From a checkpoint of a small transformer trained on Wikipedia.
Size: vocabulary 1134, 7.47M parameters.
Architecture: LayerNorm before each block, learned positions.
Training: a variant of Muon for these matrices, 135M tokens.
MLP neurons of a small language model. Each row is named by its layer, matrix (up: input weights; down: output weights) and neuron, and shows model dimensions 128-255. Each number is 128 + 32 x the weight over its row's rms, rounded and kept within 0 to 255. Numbers have three digits each.
Before each neuron's rows is what it responds to, as a language model described it from the Wikipedia text at the highest values.

Responds to: Past-tense verb endings. Final word pieces that complete a past-tense or participle verb, mostly event narration, such as bough-t, launc-hed, rele-ased, appoin-ted.
L2.up548:094101166165146115110103165096113070100124128111108143105175110098106069099113124093137112203150149137166069112160131180103084124089146144096092176143137111130098090132143080096119139136115147141163093127163179142141197177135169099065153135126106104149081119168058153094166161128153180248126151115108159149101083136097106144141158138144138148107079086156129131125060164156192142102111
L2.down548:090095135125110127138104143118144147092113156155097105103112139161071130116168081059156128163098134155140103168157152120146100146126165068103095167149095077104157148082120156109169099075064132169115149147133124104096151103151153135060101095125141119125125107166127156181180189141172132089129105111102121081164120111143158103134102165121130129114133136132083120129101112149067087133126

Responds to: Word-joining hyphens and dashes. Hyphens and en dashes joining parts of names, compounds and ranges, as in I-59, Chinese-American, 2000–2001; occasionally mid-word pieces like com(mented).
L3.up421:132102131166155122074135167122120000141170188001135154117148086144188141109108130103079138157130174126084112108108140145132157082129164119129142115163151132185125113167154133124132157099148147129126112083156076194115124117162106168126097181120146172157071143181097118193154108113081103110112109125076139164112124129182098079072151109089123228143103105140131121075116083159137156102132
L3.down421:132114078154081118110128116177092138154165140119177165140062124120123117127181179134120109211126100127078107115104112177162142102115132178127132112136102152157081107129128147097166146122123123143061071115153117080186130079171195093153154164075148156164172109103116133123109061121104130105136115111109159163100110182144115134097141099101110080162186148154104110083196093091137216144164

Responds to: Mid-word fragment completion. Second word-piece of a word split after a short opening piece like e, se, re, F, as in se|lected, Re|leased, F|inal, e|stablishing.
L5.up772:134135149116145125168131104177127131073155128086087122138096190144108099093167149136124119170048167146175163077138141132092099151109140150132130136114115130102119090148162095091183145118162107159169069149148046121126103164150160077113122123151109118151105123115170104063179132096114150096110149134122132136055162089146127139094084104082167084117171139171127141123151178065182106182119
L5.down772:094116064132158073165106105080125149156101111137188112174138116134107163107121116178131188183169129113138093155142140123164138036115122116135085075160116136153115142179123143093072130077109110124086160103139153107136120077176122131037084144147135161084166076109148161113109066222150106164151112123093122141102156153143096154180121101118108139144130138160108099201124104124101046129177

Responds to: Mid-word subword continuations. Short word pieces inside a multi-token word, often completing a name or common word, such as Manu-el, Migu-el, Lab-el, Pol-it-ical, Viadu-ct.
L3.up593:109143112195161125177113134102161188150124089109179121195139169087120085124096159158145098091113093124082145164145176123155091096129107156121164129144131117120150152165157066122168099108092118135109128142105134126099062163169121130168118071113118126152137141094178171131120212163125140124151151131134170145117145149148093113130113155048129157065141164131161086133129066081114123111144
L3.down593:112151050145175143109135124086154133158125098107131162135129125139158127149107153089088101166095097104139131106148105136082152143134037138104092100078134203133120146162127146144108093098153112095109126119125081126106115132106060123131095152107112102108149105169100154079130110114177153070203095189141063106155131146147130117154141096196117106143084128162061151177159109159147166091118

Responds to: Word-initial D piece. Fires on a lone "d" or "D" token that begins a longer word, as in director, Division, date, Danish; weaker on "og" mid-word, as in recognized, Somogy.
L2.up612:087197163139146152115094122181164141179113133158097174145135110138162151124136137115152164132111162157138166127153098135100120112176090075150161140135168121098114112143108071060092128141137132196148108115159083101119133199108119084169119095095145177110021117157162120141104098169090094093089124181100151105093149133082094093120131093128104150158181109137127127141086156174146149094103
L2.down612:131129123124123129101057155208111139121096123178105115064112123129136103106131142073119169130123128172151151133115080127134129180154146128105135152185125115130129079187136104143133050146174111129197121116100122070169085111117169096151148130130136108110074111136164107126103108174115128156142163115135130171143176180125183152108099088127142134105188139150172131165111154097152078138075

Responds to: Mid-word "it" fragment. Word-piece "it" (sometimes "ip") inside a word after its first pieces, as in comm-it-tee, adm-it-ted, rec-ip-ient; also hyphens inside compounds like COVID-19.
L2.up282:029124163208124143084116158161169147127120166149157155152170114065135137084114107169145120085114118115107124151133123086148128059157129126128075151146173149140156153108107059125097101116122123128172074124101111118191124153162084108136074111134119120160066174148151144137133114114182091092113077166117147172012123094132158127157114126174151179143109148149161142144136081146096121120131
L2.down282:168084120158174152091093120182114150103086122099139145107177113167166103129150120080060136105153130171092154091126110089143127049095081145117136154206060175184130089129120117153181142119150114130132082156139132141150154136077149100121202124152143136123077141147133154175146094128154135126082095128150174146107151157170143073067178106111198141121177115100061146133186136156099116149094

Responds to: Letter a and article a. The vowel piece "a" inside proper names (Cara-, G-a-ulle, Becca) and the article " a" after "is/as", as in "is a", "as a".
L3.up945:172126077060121144181112128171150110185152144172086135127113131128138145165073152181078152142140213133134113133129098163078132136135169112162155127128215106108094158147084119167117182123116140111156093118147179105082135146129069135188130112118099124163120080087099173100134131130112117157097107137135114124104082172136127097089134130108087172165137084183203144138137141141144162109113
L3.down945:110062161139121142091093120107166136102111123103132116082081150173174134123192079091156137121143099170078206124137059106166127094107162069146152159090085134161176147139180125114141135102182130161151150136102053174108128101096171047101180194193116140057196142155134133071097098087094089152143142163096089114116181208140147126137110116158076163144117157148134128067161106138136116114121

Responds to: Letter "a" token. The token "a" or "A" as a standalone article or the first piece of a word, e.g. a lot, A|fter, A|gain, l'A|mbigu.
L2.up281:097083176106038115128126147148101097129196142100126172121179147096129170144114088129144146148117203110094101082108136114139115086141154127189157148170168188121084149047159162032163119096126133112137099138127168122102140147150098130137111108151223117160083143098091136125079168176119163113098102137093080106136137162127148159168108095156137126156137153101157184069142136170108093145135
L2.down281:169111163096067100118142177174106129116141145112153154107092101113134214151173082106128117123124173124079103050150095137144132186123156152140114113171137115132085139074182147062150089072128141123155112151135174116091106131171136144127147132149132057142101132117097113103109135175097176085079089148126097071159105153164138098116143115117053084119174238133187146162142149189115087118150

Responds to: Predictable word completions. Final or middle pieces that complete a split, highly predictable word, especially Part in Democratic Party and suffixes like -ly, -ity, -ation.
L2.up295:100140150166115156102169160120154095144095119164148095118144088141081143111087121160161156106088102101137085151158125161158201106125142131098129106137122175087081228189116082125081112153139095136114121087148148197116181147125242118191106168109115151132144114129165076124159182177142090174093160107103109115157106150105068112141134123040141118094098117230123116157176112113125174151141
L2.down295:122115066122109115143098110152162110175137139105131113170168139080151091162096087128122132096101106171175079101086156134059100151139114122150064156075187200099075093107146092156130168145148224113146174080170109104187115137075109122119099150127124146161112126091147133128129113085137106109196097091160147119137133119117145106113150109106140158136129162105192117112114114154069074103132

Responds to: Word-completing subword pieces. Middle or final pieces that complete a word already begun, like distin-ct, hos-p, wat-ts, Tot-al, plus spaces between table cells of numbers.
L5.up180:138188089145139111149111128129119178174146124099162131128139180111115138047141145153149131095116169109100121115095166113191224143144189096084133074107077123114122130087126203186126123133181100166159155200139078173131092082156173094091095129103085116116135154099090136188162116102121162141146132125140138184105091159122122072132109093173127116126149181165114147120164133098040118159093
L5.down180:122132146084141096141153144077116070137111175092101115126153073130106124136155164115163149131162095123173111106125153131109081166149087133133109140106139167227111128095111155118180140149119039126129126141152127109137062120074087146104108168025120150134102160121126132118178166098113120102100133099108199105090104138073142102097085124161101163097110190121146131126101131129163084091116

Responds to: Word-initial letter D. Fires on a word-initial d/D piece starting a longer word, especially section headings and table headers like Draw, Drivers', Date, direct(or), during.
L5.up525:104200181136109139105154088182092096115139152201124144107153094124190080128126115133155158127146104120091180154167107147170129128154117173120082120124178067170091157172158063080151093175139099140166137130107174100137141144099134175098144121173147151189090200127140147158122123109130141093134167118169076130123179189105150149126099090151134104124105125183168096109134167155101123151166
L5.down525:135096103153104123077131166203112135129114168108105143085085126110185089139112115119154111102141101094109132153148100086183178064073161153130182137159158075129135183208146129140099066214132130142200172135101131128129132113137181154133169122175103137162172112122174114112111102121159118117143116086120123154130102189099163148094085077178189126085101213112150149147177177147129156125143

Responds to: Word-completing suffix pieces. Final word-piece that completes a word split mid-stem, strongest in sports table headers (Poin-ts, P-ts, Promot-ion, Qualific-ation), also adverbs like near-ly, direct-ly.
L3.up861:154194192115134088130184143093139149157126166152125160164118137134152048137140109148142099134146094091120149142142110136137227128136129139098138119101157126109099183143164134103147172154098120120083173113112115113173101153062156143120152067179163123144079104128104104151079118162136135113128095138148120122126142111137070101128123114120143102170145140201099138119145118073080140103102
L3.down861:139120139078085115078106081121163073127097138110145121175147151104097070181076130132073085102121100128185139100110111185145101148123187161114157145129125142129134114071130154141148160130101156091139114181135157133083136166136143139094088127090112140130115091104114077119117157116177179102095158129156136154123171142154103088087122119145142159133088102122082134124117144103117085116144

Responds to: Intra-word joining punctuation. Hyphens, slashes, apostrophes and opening quotes or brackets that join or open a name or term, as in Butt-head, m/s, d'Arthur, "I'll.
L5.up339:142090085147109124091130168106101103146161095064190210132141118034134187163210124142051155166156114090142123121076118100073103090078160160129091121086162144140141200152141137171162109121102123062110145124121121124151149123117120123176099113132109166179095167109171123131128095076146178152113111125105111179140171166125140073082106127136142129146148078193157125087097150196092144058096
L5.down339:139120113149078135129114159169149107116157139113186210104116135064064090119108153179105114166090140073174085116166140163134131081106138139116153130104137083157081199169146144134094140137179151111077124095145086131138133055111138154161139154129211112151119158087139076203078067116087114162132088125123131092126124119193146103160182150185097136115145167147125139090181114167131169124142

Responds to: Word piece after capital. The second piece of a word split after a lone first letter, mostly "a" after capital L or F in names, such as L-a-uderdale, F-a-ult, L-a Laguna; also j-ewellery, l-ong.
L5.up994:109106128097123138149126184166133092140164162140132093148082156127145074102084200131151195151080134119130153095161133150115177198128128114124156179103134118132101124160097067127106070146136146110152153146126115163144138168142132095082198136117138100132150142173123188092113165122068117183148132130138107155126154174116106110097112098124124152095105089148145189116154154148125098119163
L5.down994:154121150161096107103158076096136178109136165099201167159099058087067123171096094040131088127126153106096088136128114190137118103111192165139191115115137148112114106130115119129107118173137158129111151138089145151070133143089162121093149133104123115070128118114130126089115176106117063102159173100104119112171164144104091118109131118128166161147153114170152186082155165153150066090138

Responds to: Split-word opening fragments. Lone d/D or m/M letter pieces opening a word (Distance, Depression, dates, minutes) and mid-word "in" in names (Vincent, Platinum).
L3.up209:094144101120145138104192139152136163137120149179114144149103126072122142107098120118128109091087141099162144110110133137149090146156186125153133144036178088108126116154100103073094139104137170118128085151124081068094099141138147132140166124138121124167112163133139170192171138131127098114118106172126050120127146123130068161162117136222127114127138160117159116114147123107205119154152
L3.down209:061092165119153197096122118144085129140102168130133136093113125128173126045094195180158059086091165119111135185108104160147086128136204156109157120159127169101159067101145080137141115176160091165162105119101123068147121075116133098141114102189168132130141147149177090161132111147176189092144137118139136158150140122144169189093148088102117121086075171114156105134089130147082091177147

Responds to: Word piece after re-. Word pieces that continue a word split after a short opening fragment, most often "re", as in re|st|oration, re|fer|ence and re|nt|ed; also endings like compare|d, wro|te, he|ld.
L3.up508:102105103114101133110113152110117172083153144115138108128130128088134158091117154123183143176090079178160168117177125140123145152135135106105140160126143171113191172157206100149113104147110079152148123108119140124209187177158133111070153097111123068091097144186203109140085116115164167096087210101095128145115157104092119101174118176139180119093151128154150131140062119149090174142182
L3.down508:129128075121121143124102156130105126129134157118136139089124137158150113131093119167112121164242156150159133088130186080213119137108111116152113136099076135094150183114147141124155096158165123078115096166152091148081125154082109092136095121153110097113165125158117090099135147159112160164158105153103115146094117163184097166103152112093131151132056157154107137114095172140128104097096

Responds to: Joining hyphens and dashes. Fires on en dashes and hyphens joining two items, mostly number ranges and scores (1988–89, 4–2, 30–35), also compounds (split-coil, COVID-19).
L2.up377:097082072130111132034140160134093070159148121087179156120186123081147126126119133143079116136133112106116140147107105096177161099106149148078119195148191098152111164103092113114134130122078124079109085108141157171094148167059110115195150184105141155123106117098117137079165069145133125121131102129156085178089184162126116130119123121112106076130144113100145134124108164151158146081102
L2.down377:159128098114148150110113161166121077143142158117210131118164130080143140128134105170093131148127164112117145115117128104125124096044206134102160133159138163121098126135080123149174166154128118133054061120128156116148143113111150139149132142083123145161154104142098140159098041066111206106149127168147131134102153185181150073167125125132148064128209120107128076118124126151128162144120